{
  "num_attention_heads": 7,
  "vocab_size": 8192,
  "norm_eps": 1e-06,
  "positions": "rope",
  "rope_theta": 10000.0,
  "attn_scale": 0.177,
  "bias": "none",
  "tie_word_embeddings": true,
  "init_std_qkv": 0.0394,
  "init_std_o": 0.00773,
  "beta2": 0.95,
  "weight_decay": 0.15,
  "max_grad_norm": 2.0,
  "schedule": "wsd",
  "decay_fraction": 0.741
}
MLP neurons of a small language model. Each row is named by its layer, matrix (gate and up: input weights) and neuron, and shows model dimensions 16-207. Each number is 128 + 24 x the weight over its row's rms, rounded and kept within 0 to 255. Numbers have three digits each. A neuron's up and down rows have the sign that makes its largest values positive.
After each neuron's rows, "fires after" lists the tokens most often just before its 100 highest values on Wikipedia text that the model never trained on; "fires on" lists the tokens most often at its 100 highest values on Wikipedia text that the model never trained on. A number after a token or word is its count.

L4.gate7:159130115106133101074145126126120105108121091158162092160160157158110121136118161148125132083105099130153156165173102141120119116212120170145117145137148112153100149132162136135123116114126144153135128135106113168114162163137139158147137144126130151164114143159110107114112128122112111155144137114152087138135160063190122120107141110134090111131146089123109136119162094086193126114105067155087099142104127104150122132167101103140139146161140144141152126135187115129093107092122118106141146126134125119082111139127088098117101140135143122077114153122180122138137103142139139118
L4.up7:185166143145095140123119096163129124152166113131147105129161139091113133161145132107101141134110077138151090121155096144126100099123161136111130191123156126130127104131129150127104119106125123161084067105133102129152092125113116164124136107123082127114118129136104100135109142169152111133164137123096133104119131099139093167170167137130139144123085128110109122111123141123124157139131107102104144141133131096140067159154134145158176161164113073118174134131158133113103102087164138118138099122096148137111112138173153113121200142106138128092105126134149134147108096091114139169
fires after: "201" 27, "–" 18, "199" 15, "200" 8, "198" 7, "195" 6
fires on: "9" 17, "9 " 15, "8 " 11, "8" 8, "6 " 7, "5 " 6

L6.gate103:152131119134145148120133086170140167148145142129109124182105100094094105094110147101127115101130125162124172135160140136140147143174172148179061129174116142104138136117154097100084117167137136120144101138159143145111142157141117110148140114143139149171086124132136168128153136089161115153122137117067129116113126127149112112138136125090149153140092145112141115126185086111148074121136112113103090103156141118137147113132143116164149128119154138131115124120140124127110161109129151147125127099121127150130118129132075122207139119132120127128135166123171113164159119093138131133
L6.up103:148159106141169139148124151132159123150123133089137090178134138148102141151106147125158119137125162163157147137124164145122105114083127147086130159113100148159104161127121136089114174102142176149126140138117167136141147098074098108128107131110126123104125168073131131132104163112087086132144135125129115169108126113112103115138178170146129135168129141146149097076089157133103153123082100131146114155105092094118151119131120144124128151097135097110104105108180087066084138126154141107137134106098088141150184145097119144131140128122130133130107131129147104111160085111106135120
fires after: "201" 34, "199" 15, "200" 11, "in " 6, "198" 6
fires on: "6" 28, "5" 22, "7" 17, "4" 6, "1" 4

L3.gate422:138198131153122126108076096125138065153171123086138157158141157111129122130084182117155176071133159113123118138109101132142112134137125177137121141132113114139111147096173112128155152142115131142143108115106115143110150143111159101149134120107131078148135189129138112131129095115125129159110130120101127151119118145117146169066122134079117138131148119147131122129149114127143129136148135133108103115113107147114129154174102130113119149131090139098093150139092165138099094161122166121106112153132128132132116122117117104048130098167112094130105149134145140109114123088086133152
L3.up422:141123105137107141147106123141106133153139162099106166153132161127114159142124155130158144119139144133077114105150125099134137108113148189138165152134077157135151134113117112118067150145097135123116131097130122112119119086126159103192121123182097125125128179134144109125160078149148112161109132105128115120119113176086147157121132133132121152129169122113126096170050152121131111115135175128086082088134101117143175144164130108121145157129145144156127103131092132123131123122147121119161173170113137106151118119103138125064164125154127138124137173107153127134094109139145127125
fires after: "." 32, "S" 10, "K" 8, "m" 6, "G" 5
fires on: "em" 27, "ail" 9, "ur" 8, "300 " 6

L3.gate531:129121114134177136139118145147158155129156163101124131088092162106150158136136164127108123138146169137133181121139113075154125121122120090126152182139102140130186145152164143103148120102117116115110114132116112119074112130135141172119143149122145078091103106160145096096104128138110147110092132100159123141169134137078161116105138142159155174119109084141120139097168163131098131122151123113096132121141140124109087123126123120100113119140154131107107110133104073130166112090115145160100148082140108101158136125118132131133115139106123067117153102160123123142140089184129073102
L3.up531:146160152111144122114148153111091079107075149087136090153116111158146070141081118135176143135134163144152138127101107142114209129133102102121099119068164111130135119074141131109099120128180108135126133120108120122161096138132153099144169144149127121139126129152130118137087137139100146128150146101124144126163118066133109125124134120126160146094141112107149135151153095123097123154149142117118135120145143171110108097105137125153101135098135172114140110162115110128121148151109140117166096127150127148167099121152106117074140108099121088138122159120139145116158124140116157126
fires after: "\n" 82
fires on: "- " 84, "t" 6

L3.gate388:182131124072141131121127109122092124146140129105125131088114105154117190146140139146111137127169081163098139133155123122138134088135099132112159113129145083124147120144147178166141122128106185099158154137112092151135144119137088147123119098130132123125120134168116112113140132085145137118137120126130133159179113137096100127133142107116140116143096090115112131102102104174111118120145089152131139173134139111143145126134159148179097119157148162136119103127167102138115132146155144146086120160173095121133124155130129107081158120142141109135064126082139113151134100146077124102
L3.up388:155138134134120114115131120128124123147109088155064133123143139145122105142104136124148168098095124110170119140140094081101166148128134161070129138128096153117099140150186133115137153218122164131140089139153127133151142113127157101143123089148140122136116102102140092110115153074110150104123148104108129126124110156114130171128121127107118154126108170099106163158120088120155111157151102129170092133159123093164141104140103127134117154091111155128163124128091134144113110162088127156127108134130128090151147125152115145075113107157117108108085103108129104147131132093107164133
fires after: "| " 69, "- " 4, "St" 4, "the " 4
fires on: "L " 15, "Party " 13, "% " 9, "Team " 8, "G " 5

L2.gate554:128118162143142153118145124143109110126115116106117121080075127115139152114116078132119136150110128124129134177141165125074148137107134112148139104103091132105130155129147159111117147116137073083160121164142152106117165086180074133097100127134127094097114073145157133153126139148120152090123093134129117149134140136150138147132109150119137124129103130126127093120128152183119124099118188113102124151163157166134150129093108167170055127142119123110122115131143102140154140125162112112128126110140070086127099090139104163129142145114134129109110112136124157155126159158129157129
L2.up554:122127094171093120133099112150107158154103127122101127125139125145065149148134142157121145134144112143137128124116125133128163114095129112160150137163096113121156125072132133146151129116105148102120110117109124096145071129106125130147141144093107098109112145101115174121117145165130097125162133148132131099106113143131147134100119143130094120123130129107079117155167131115138107147137088131167151144132111045119133173146158125119160108071167181119123130122095128134091114109117096134153110099146091077109102126185146117074125130129134164122130161113172121153148141098099127110
fires after: "0" 33, "1" 27, "2" 14, "3" 7
fires on: "; " 100

L4.gate95:083128113145136111165101051086121137130166106129112135130122184120123134107128142130127137163176105096143140171164151114109155113139144068125138127117128112115144181095121108160131116156140171132104141139124107116135137101107053124119137145113099093134126133146157100115141134084153106106130129114159150125161141121114176090103103105120125150142123115144138129184138117120168116096119138129106132122128132129138123115093101123119111094101109111121086114143149123106180111140180152125167120102128105099111091110163142117129107151140178142132108132115091184138083125137096147116
L4.up95:110133144149124091156117121133121116126102104109139176127092157155168115154162129155113115121173113097128097139130139142128114172092141110133146106118141119110091119148135127152104094112100126114163095164113141139188133126108099092142104115171125115128148161080106112088133133140101085128124150118137128140078106125130150119114098107078157122122149152138097099137088148065070123128087134127174140120134147143152146118110152133129126157112193137095122127112190152111133185139105115103093105107145147117139144114136106133145142133131118150166143143105130163149106123116102145089
fires after: "1" 17, "2" 14, "5" 9, "0" 8, "3" 6, "4" 5
fires on: "; " 70, "Rand" 7, "def" 5, "Ind" 5, "185" 4

L10.gate111:121111148126119150080137135120136133116096124084147149140140136124111145170126123114111161103145123103152123144128169112117163124105108152140149121133132144146103121124071124139094145143129126087165128139128107118110112100125121153149099158091123135167190142132178096081094136139108121123113172166138122132149153083134123094131161110147145120106107126133094103144184136139158155105121083109088132107147189134139085142119162117126142134102131184130080118119130087124162128096130135151133110167137176133150120153122131160087115144128163125102121082131150129183143124153121077113
L10.up111:087089113093109154166084095114159181082151180091145058140088107123121098115135161130152153148116149129156124137126133079128103109135111154179147111102089139132133143141139111145132142176149115164124135118098100136130122103123116096122156117162102113117160155145105119125106154111109130156105117163117109169122110130102115121138118157170141117167124135154151117096124114142121174123120162108104128110101109126091149142152180147140112153165128124134123140118053108149127158112123161127104138147133191121100135142131121152085107115119123105146115106131153157148143131134171135127
fires after: "p" 51, "ath" 6, "Afr" 6
fires on: ", " 49, "l" 6, "ic" 6, "Mad" 4, "ill" 4

L5.gate48:144121097119113119148188140100087138150130127146088165112128105099137133144164119141169143082117124171136196144130082150145111121157166158121131135118125082144136091138133131144109161104128147087169093123102165142084098170132194142150156105145127138123112107121115134152172140157137159150145177137110161139094130084157109127102113145145102114161085142095109133125076165103145139165150119148133135127125154074117115164124102163130162097137122121118154160147142148151095108109167124112153147126161151138140139154145124103125125121153091117126124156143131108110141140104136126145
L5.up48:168048110122132157167104154134067132114115082142135146103108089126136172110123130140141103120118081139192146131133129162110126194087090129157083173120112152122144127113137113134134115087139131152180121146128161081155126142141149137087147153113096164095139102111125171106138114106094165137144123145154120144121138128155063155134118160158102122132103145128134122120097175129099119123131127117118149118149128139175160147123143103134135115122111100153130122129148130147133135111161158119124118130106127142111090130148134113130135136144148108157120105142177112113167131134150145148
fires after: "==" 22, "199" 12, "===" 10, "201" 9, "====" 6, "202" 5
fires on: "\n" 36, "0" 9, "5" 6, "6" 6, "re" 5, "9" 5

L6.gate525:136140134154124127088133105085111120112146145121138093185113192147150147141114159137130135095100139139179141142133108108168124149143155162108116135144116117109145144138121137138136156118165150146115109141114140177143116119120122141090140127101090107164092146111118112119166177114130089154125177133088138123131112099138097098156137137087140156146070134108147144127119129113118116111153058115194135135089143125149097149129108080131166160117140116102134147148112143147107119111130141134089103129099151166165157095162080123145116152102102171148127117127118107135111091139130153130
L6.up525:087084121114111123126116152104137145113144160101127147115166101117100159155107104099118169135120138099158158121093168084214109162113150109099120103105114099094121123158147123153108118114142088143104120143123137119129111146113130109130093135102093136125146139151147061120124132159109138122142150096105112122136081150145144149129102121149178106078135190166137149125143105088114158176116113142126133135160146150134107117137155111108136122110122168105164180116127124141122155115180131123113106090090138160158118086122117141174137151110120127142133097130113137129155139103131182137
fires after: "0" 13, "5" 12, "1" 11, "7" 11, "3" 9, "9" 7
fires on: "–" 77, "to " 9, "0 " 4

L6.gate400:135109149169146115122150128095097121151138108143123146117132107152128124137166160145122127090137120158143123153154137114130116175136163132116123115161147114159177122105134151100129120123077160108162115152084145142105095148161116100091144093098162125120119169110086157163139150143139099107133117134082147076124140172174121134089114146129102102156137130123147103188124129085142126116174094110158108163105116110083110139127150134139128116107138125102111161100142145099116135117087107143135093082141142135145168163125135103136114115157161163101115128116128140100163085090159132115
L6.up400:156115126104134132115156092129093116129136198131123146084149118120149121103107113114110097116120081157141160186134147174130146081169132133154146120197164135108161144149114130123137159107116114118115167109116109159141152122115095122124109107089155092151115110150139144156129121133135097127134101133118154137102134141160124175111139112143097140157122139107134118133141123141114158109139103158129144133116149147080138141110138120094102104144141138080137108144144121147128082109094100112152115131124149181123157175174175134095143105131120141105136192097138142165133149150146108179
fires after: "199" 25, "201" 17, "| " 14, "198" 13, "200" 13, "202" 12
fires on: "4" 26, "5" 14, "4 " 14, "5 " 10, "3" 9, "2" 9

L5.gate360:140127101161163118124114113150170116101117137178118101145087162159109109125102137105138169136104144142145095143105161120098073156132110120119144123098159117124159145160127152077079129119163159103138121192101127130149172145131107122120107086128120152110183112138136132141129152100129145120103174127085127107078129103135133129090133109083132131146101103110164158080111116112108159113152181118113112143112145118118139089147136126100108113132132107112125139125096168100109090116137134152126076156078162147156139145128147118127126140098088145113116087104121186117122147117106125095
L5.up360:107108099168099138099110136135167160119095124102160155177086097107106140150095119129156111120131159126114102113131157122135141117158086130160079119161127129089130150143181121114106098141137119126107121146141174123113114106094104106146138125131108123104116125143141112142122176144124109154100139115146148112112109165129116150140119149113101146073094078147143100116139117132093113149122123143122185157132116152084164114156145114137143134113135085187155144099079120137122115148100173145116130082118101153127143102139128151168127127114107128154115119122154123132101104114107124119
fires after: "\n" 97
fires on: "- " 97

L4.gate197:107101133109113123150122139140137142143108112145075075140123140123117125164105133064191134137109148125104131160170146095044108099159130165114150129154129150162151138127154095133129130138085096079117136116129150120155134138128155116123150126154141105102142162136126097131118145123124143124079116155123129165162138096117102141148092152130151150096114157131159097103143118126149109116128108130075125139130099147102108100147099140046135146136112100110145094111144097139148086100135096101139117167103124092133139126115099119130172140114172105120136159082090128170141078130123128119
L4.up197:126102129145091157110184105109114132092142147155120133140119112124081109106100108126138091121129099154120159144151115141098114123131133104136084118082130154145098121124088086093157154092182129113154119179116096141169105173132129150151125138171145125106113143156128164160151117124141145130149103140159144092130148091135131130148116097097096095166124124136132144159176096104107071095169101117134135105137155091108131096092106083109122153128096183128139156122165128157124142122135140131157092122126101108162128141165151131122138105114139091115183112176125139134108170147119116148
fires after: "202" 12, "200" 11, "201" 8, "194" 7, "191" 6, "195" 6
fires on: "4" 49, "3" 35, "2" 7, "7" 7

L3.gate519:155141118088127108126161139137107147148095153105102132179154158145107114117153157092126153086121105058143135085105127101120128126127118143118161148162101130139147135156145128125135136131114160129138129128107145099122142129136119154122109115132122131112133161118133124062115132115133099137123127146083113172144123147118134122147124165164144076098148122119103094128101110136124098111160136123136069120123175068137096145144112115122106150143106175119125122088137119158119130123125146165092120117139105165129107172124122120069121115159061116141147115113117125108120105130101151128
L3.up519:146156135113121153138145149119139139113159095158137138076123111113103102145115082078115156112164169074094107105144095110118140109120108154154107096113144093129123152129148156119127140131153131111169126102162110120165129165141105143136104106159142083135089129104132119113128125107118119134089167142111152116128144154186121089105115140094126129121058128124149114147121110135087123135072172117132142116136105114080127088111085136140128151149129116109184115119167143131122107169125158113099124084153144104112186143163128132095140147123079144120106118146126117146180133091136136090
fires after: "- " 26, "| " 26, ". " 7, "of " 6
fires on: "Par" 31, "Co" 11, "Fin" 6, "Game " 5, "Team " 5

L10.gate500:122141100096132162095151126118192142122103155121132118131121120118121132110113138100128157142104188144135096095118143149132160130123148140143148164131118138157099150117134117143116115120143126084169158093171149100130115117081143117107139174171131159135137108127122149111090153129135118110132119127150120128089129147095136136177165111104137112152122129151108127140133089084116160095149136118142149069123110116101129108141122119113125161135123153161129140162076078167137099125113144139101161159139159126132154111158117118133122151109144089169133135124138094137175133050172151111
L10.up500:121074148143095130128092136091127135124131129140143104089138141090160105130124106127183081120161124139153133118085155108120094090145126112161172150080111127134127112126135128115115126142130114127122129148123187123123096129088119083100144141143105097145104087123159129122079123157116055136154147160177111119102133122146150124148119151119125157104142137176122135146143085095120141140142143087186102156119149101082123108146126094077151106118132150160115148122116128108170111057120136111124147133144135107141113153117120119127119122152128097142100116089162098152132147095122128100
fires after: "p" 48, "Hom" 5
fires on: ", " 48, "and " 6, "ey " 5

L10.gate114:138145142174114106125140163164157110132093166078147113091093113099142153109102100112125119101125102122147134123111196160120119132170158150113108119141138123137116130131099137108139174112114112151141144101133118114099123155124150149125125142135123116140158103156140119154146118116099138128120088122134110154131107150141125124139153150135158091118103116121125139076142147157104145150154061149138139133149107145150108167114148172156136134143134124114089120153127135145105125065176135182117130164123089138155118189138124125064110166152102114091121125115126138148152112074116072185
L10.up114:121150175112126115181123065117140148141169157143084138134140141109127102107121122111116144116118155152097136120136191135182129125103145094153150120175148144122135179150092101132159143127119174118128137121131136165138109144110128137127114143092149148123139115095117100171148171120138112148139112145128144162142143140112093152118123127091110118155141124175105091101147137100153110162082156131115125175142128175135111124091101106072123123123160112115118135154123158142104157101130111171116152138130107127145080123133144100099110106116126100143089132109105177122161150108099136128
fires after: "\n" 26, "| " 17, "200" 12, "202" 8, "199" 6, "201" 5
fires on: "3" 12, "2" 12, "4" 10, "9" 10, "5" 9, "7" 7

L10.gate227:121122139124121171161094121190109120114121114133131094124146137126142174140101124135102150116138118121174122127131173110099160158124131127093150107105153135143122120185085125158124091120148155150141083152120132112169168175117170116156152135092131142142133134111110129088155147158144172146102150119120118136112142090111148120112145084111130149121115134096152128120148170114127110105112110090130174148135134101117153138090141117109140121119131118123077093147132155123169134107140154101103094107129091129100095146153199137136114080143116156144076113130135117141126156104121141121
L10.up227:149105129140126145130113126132127099136129137114087140130093152114138119215124155138102137139149134157172147151145151104156118141125103157117157108155131069126136157087108165182063135114101109113099107136087142144153084141135131106111167116095112123145145097100137118130123155101134117156082135144115106136116159134124130132113108095071119178187108097154137126144142118117129131126069141141133157129079147080100126115117168129126109114106086159112152111135140105077131130113103110125119105116165096172111159099138182155131094134131109132135134117145078114124120104100102146147
fires after: "\n" 30, "8" 14, "9" 11, "| " 10, "- " 4
fires on: "| " 31, "–" 26, "199" 5, "\n" 4, "201" 4

L6.gate541:162120105118152110154161134123134146107134108107116158141146094156114140095131175139138163114105147117163142140120144121133145093125150123109175115172069117126117192121159163115126137128140126174105118144111148131146115094155097144156120048124148121114148125139110099136136141121153140145115136101123144131121112142091125129132146113143127123124169113153177164158099151112165117116100123181094139098078123144107167123180082108127174111133179102112075135136145148135105114141141123131086188123149135132117142149079103146119128140125069171102123133154120121135113112160120131121
L6.up541:115164103085164123144061179145164122134169136104113122139140112171150135135119164129164093128135103106145119164132103123137124163134114133104128145067131077114113168152108144125113107127130139142087168141135094107116122127137147119117122146139160139135124110119094075124108170111136113129111116115115160133146130151148127131112128165108131145172149126134126107100165134102145130096139130134126121115145162161144147141123061115145128169118199113121144122128107124099150143143119173125108162154197119146112150147112125128128131145135079083151131160106123135146148127124090154112
fires after: "1" 21, "K" 13, "S" 8, ", " 8, "L" 5, "T" 5
fires on: "; " 22, "i " 13, "i" 11, "t" 6, "ill" 6, "SA " 5

L4.gate334:156129140123163152137181156140140126145152174139083150127124152085142136123126143109109121123127142121127149164126149118119111141161151086131165120133145120131086139100129113125143087165094125131148133131115127134145129136121159135155112096150173088141158103136120092152139087151164168132112131173109130147082104121108130122108131153117129129109119125089144120106097183118159158122159145122127151105064114159134124117146146116079135105141115121112121108113129153170101144119131133154163129176133124182169135145077106129151171101104144157154169163102095118133135132182111132141
L4.up334:118091093128133148138133157158119139148146101127130133114104130077126124104129114157092113128072120140145125133159152129134129117105146148160115109120115103125058133131078143148136100138148152138138140145064170098108108138139146176099144106139138162111134134104124161130168072146164154100141120143152123122131132164163105131116136167124106130107099145129121126104166140142113159109173120108143145096136099145079114115102155121099114111121141097129155155101112119133093149133113145129179121097124079157157130139161135131118143112093139058125121119107113077126159151123133130142
fires after: "was " 15, "as " 9, ". " 8, "became " 7, "is " 6, "appointed " 5
fires on: "a " 52, "(" 11, "his " 8, "His " 6, "as " 6, "to " 4

L5.gate384:145142124113148122119120114126149071114159124159107152131056162136153118084106154097155124133138097142163133128117064074110092133145125135133111106109153110131110137160154132110129088123077123138116160143117117161138149137086116106158098095128113122167129182119076130118159106146116160130125154126129121111106140161089117090098117097113129117154088072130119131127095128155130144169146114109125115078136105116111127136113137131173120117117136117111123148156130138126111157147144167099161114072135101136090160134123145125142143099125061152135133137177135146077119152100118163138
L5.up384:161168130074168128101133147071114109104150104117115140124108145168163138114163142076121163142131110144130122166102088097176103132099114113131141081128086144144158155138135133089120133155088128136161112164130149144085126126086178136158138122125135176136089129109116113131104086128125173174106137131144107136097180161090160070154141136121123100122138081104133102120124132115082140143166169153108153147129125120112123151115145146144096138137131128169132115122168128120126132147156145099149130119161110171130138099154158109130153140131139113157112174131123156110130136081119146079
fires after: "\n" 97
fires on: "| " 100

L10.gate209:190161097095130164150120126124169133132174107124144112120114079127140144116129114139128116117102142112144162096131091135102142170138120132133106153106101143117139127087160154123091154137093124164138105123110128129106113152142131148147120107090104128121121100159093119125112151151066117129134134142148144132104118158173128106110122062169154106152105084124131161137129114131167111111110120109112169117153089093174130143138182122174160130080135139123106111128133091099117068110114115143152109103082125145145127159162152118136111126156135158129131110145148083120174110136147099125
L10.up209:117104128125149159099081085157196139120171093127088119107092134101151142091161140138104097147101133102163143170134139096134152121128134128114116102126133155134123064081102136152092166139150150102199138136144122132135149113172117140108161159194106141151129093131120140104118137170109132140125139154183122138129110155163103109121111124105136087142144129116082116109157140158144164077118142108130149168077127167129116106125162107121128102162141137108114151156086089113123133114124101109142099136115138139121087113123143131130152121145139116124138168098137172145136130136136155132
fires after: "200" 18, "201" 12, "199" 9, "198" 8, "202" 4
fires on: "a" 17, "6" 10, "8" 9, "5" 9, "2" 7

L5.gate225:114161108077088123121090154099116121141133136133090129166172138103095123126103125097111165108178103099133164189138165092135128095109115169085121098143152151153181115131126183107117123104089175133140126108146119112096136160123144149145121080132123099122099152119122138123142187156108163141112134095093133131128111114108113151159162118103139119120109126117112131132131076159125135154178109133142095145105111120121126139126147157113126128129136106122160123133092121111119135132113146119154109135140166098109152124123102114070135088131155175117124125099129116131129116086144133145
L5.up225:115149102103134131150106134175132118115143101103185172133111118095116096162106153130131133101115128159098096182127165144143108150104110128171118134142140144128155163127122194144112160131123137124131061116112140133093076083118084136135133139134138083109109117124127091140141120119122140118138143148171169159095159124118132132110139131105136129104142126056176104133189135124126089100097120126155108128134090161105101104145150116120133132070126152155133123111115138174144109107140197142111123161074115122128124140151130133128137136111167110163180146090155140140149079134091143107
fires after: "\n" 16, "199" 12, "196" 7, "w" 6, "200" 5, "198" 5
fires on: "7" 27, "- " 16, "1" 14, "c" 12, "5" 6, "6" 6

L3.gate524:185142102137101141148125116125071147154151137126100152108151120143163176136072144141104163137121128158118134140180087112135135091156110106096096134172129125115176137126117147139161127129105073127124112108103111191142139163109108149105176140159156117137100133122118130125127167119112101145118115166152175149127118164111122155138119141097109122111105123127149127094152131142110112101175145134127090128101130134107147151070109155124112121141150107145130145117162112167136135118086156117128120099140145157134108122135129120130118153145132122089125163081101166112151127184143150155
L3.up524:150133154161182152139138095169138101137157131153119146128120139106128140083140145089153144146106142117130144131120107121141151112148167126146108095129149113096122134138107130155115111168161154181159145078128145154108161160146116152092126165115138101133160140104083155152136197138087137088139110120126181153127073136140113124114131082165146126120123147115132139131091116136146149143126155181128143129177127075133158144121147118150099142185116120087123129152144154111124099136157174123123067126110123128110131089145145123122119104122172096121093149115144112137148144145100117197
fires after: "\n" 58, "\n\n" 23, "var" 4
fires on: "| " 83, ": " 13, ". " 4

L3.gate348:191115105096128112131120121154121159113152155140140148152132126108096155099129126160126138104146150126108120100165138127157106102082145128165149131162138123103103182128133176123107149142131161115141114097089126111124122122092143103110134143105116106098129144123148099160128154159099082147134128134153134128127128134131121129133105145183108150132132100090146139123089133075120103138126168132140141129135097093128113127136156165121117130150099095167148098112170104075133162133168130081159150113122100119126117177099153135106127106180126132163113130110091150106110150133135162095
L3.up348:144102107146107163118143126161091111134157103104121182104144129127136150094158137142147128126166134162097134139162090102131157119133120178152159142102152117104125105140057108104142140096166110104157123084098150150094147139100122107085118087117149125110117145122137154102135124140115117113087091129177129129099145099092102136127145150139130135086141087149187096125158129098134066130155106139145186170157148124067148124086126165173130108143128126148136123124123128082113169124126132117106135121126137132104134144109144185149134133125115112125108126128131083141119129130153112089
fires after: "| " 82, "Apr" 5
fires on: " " 91, "an" 5

L4.gate290:168148092125139106101153122128122143129110115132109119108126166121088094143124176152157115090118128130106135123106108107087144097149109140100137142162081130148126124162126081154175132158115131179164144182126146160133147126140138109161145110146143162148121103096118130115117125139129135150124176124122125153136131140088122135104141122123132104146154099134132131150112174147174179124120122114145110116109143131093112103159070074101161124163142146174128149130124118143114149134101135171127148089198115125142106142109116124125132126087088105081124141143127103099158105173121154154
L4.up290:134106122179116088121119094140144137151106110094125140146132097101119127147087127154168106123143117113146130102154098117070139162079113098107110120122113137150132120104082153146119140115124128109162129144188085135123139113143130143167128150194097148111115138122112100107131120117106169128143117124123063174168126100131141115088146105137151172166153118147128103114127136148158137068126118139120121125099108111104134111127157130101175114132109133144119108152064115155147114124111125139143177143118122127090116132126105168113194094103116133122105111134143181151161142141135125128
fires after: "S" 20, "c" 17, "s" 13, "K" 6, "C" 5
fires on: "em" 15, "able " 10, "im" 8, "ep " 7, "ob" 6, "in" 6

L10.gate21:137123093141104121129126152116106123156094087147136111167121096123110120138131127112131138104142157149090113144108125116170092113137144135109125156119153167135144100125136151121112124169141168123098122136111131112159146134107168078121140113143141156129128168135090130105123167161099161111098167121131088087125136129113155113161140115154107154124142043113140192091125118062083157122175094137110097119157155098149143131132115129153153158125138117131162135153098090126176086089126126121101100108119138123125117139096082114100108146144106146122136148131128157143162114095110133114
L10.up21:150138134134132103137061149122148099076178143115084133137115125147117123107114071128132082130105098127142155134137128143138132118116099126151103132119136153155133125143138194143139162135143126140106131180120108111103148114085155094152115129125103147166150129140126144098098080145133152158137144149185084097115135101109099137146122086162125118147105105075117111162128104160095109111108141136132161068148148096093114109137162106089090144151124152164097095141114133131130120107148180095095146105148135114115116119148148148108119157125096129125156119109103137105167114127123071120
fires after: "\n" 19, "War" 18, "p" 14, "/ " 5, "the " 4
fires on: "| " 16, ", " 16, "p" 10, "r" 9, "–" 8, "en" 7

L10.gate460:108086148105171125084136121142124139165108134154151146173122107140119133103153129121151114112148149115110130130165133129105129084136113136136110166113127160080125141125160117191101155117146099121145104116166151108147106131104143112126134108155090119101132086118121119174145126142109128102170169110143110162104133124122063123103117156169122111175128119128105104142097117118141101132116102157113132140130127114140159138130129126172156149073106106054166089115119115154124126163113101116171145080135121122137118142142105150127148105130104134101094138154155099121147114127135116104
L10.up460:123153157132148114128206140117158104133139144136077127160193147129091119144143126090101165126082137106186168131157141098096127120102156130138116142109125098117085126102147117112142139144101133135114173103135161117107147135153166157115152105087132137131098138144136098103134144094167086079119133125152108135148139134124101156160128161119126121125130140149160115104154145108147125167170112098119149177159183096127106133119170141145102164116149117099127107111152117133148116098136137099126102123151173131128146129089124139113156088150127105127147143135110160092100135109132095126
fires after: "199" 26, "200" 13, "201" 12, "202" 12, "195" 8, "198" 8
fires on: "9" 17, "8" 13, "5" 10, "0" 9, "3" 8, "4" 7

L5.gate103:144133158121101126134154142161132104142110126171138083148134155144108103134129144138166118114122158118117142134095107119129114143112106127115099146087137105180183126151101104131097084109103142079134134137119144140155141123119136106110136068130118087146083070099093138130122105125103145152130145138097064100106094122098150112177134157106129122104136160128142106107123117101143164150151083072133121160112098133145133124170150112130119136108156086126150190114106153155158097128099160108164130090123138128159116118142142077138141125138126144094132189131162139151119117122142135149
L5.up103:172131115126153137145112125133137118151108152152148145145110139131116115122110128125125151123150127154154110170148153151134082092158153148135139156151167101110169132108105097107121116175115136143081152115150135110107134111152065165158119160089169105103144141175140157148138112115151110190133125139133128127116127123166158141123168131136100138118095093114112093142148154163098110126161179131123105161107128099098151136092098114133135069120067142131151110126158109109126142137138137154141102172127160159106093139096109120112164128151154133141122142131133128158115134119103081135
fires after: "\n" 100
fires on: "- " 100

L2.gate86:114094146143111154133150154093153104129114159150111153118130111138123163122132132160126103167165148122133118150156106133151154092140105159148133160103125129121109146113085106092125162093127095126104121167124138131123106133102129144131160162129114133101133126135128154136110104158130136133156125096159105128117172131131115120131104122133094148118148128161109133111128084143117140146096131124084126153152133112105141130130094153147135163141118121171133070130112134097170173115151107118160152117114079105126130106166181181136155106084099128146167107140085065165118108140128062103
L2.up86:134145144184133155103112164104129124170164120160086161135089103127151128112126116145145133113139186102098095106185146173113125141075131161119124173121142143151117097136122185141128117128122160155130148116150096121106119125110122147113146121118158119102120122085117199131085116156094075097152129134161099074125146114116170142120126167119086102157114110155130123132147184112144139090080098147068129126139143120119096127097134122157116147116119125151137139110132101146152127132123132109125104090101097132148092136135123108105090102123132152106117124158107139098123098145116119142
fires after: "| " 65, "\n\n" 6, "enc" 5, "Apr" 4
fires on: " " 85, "The " 6, "n " 4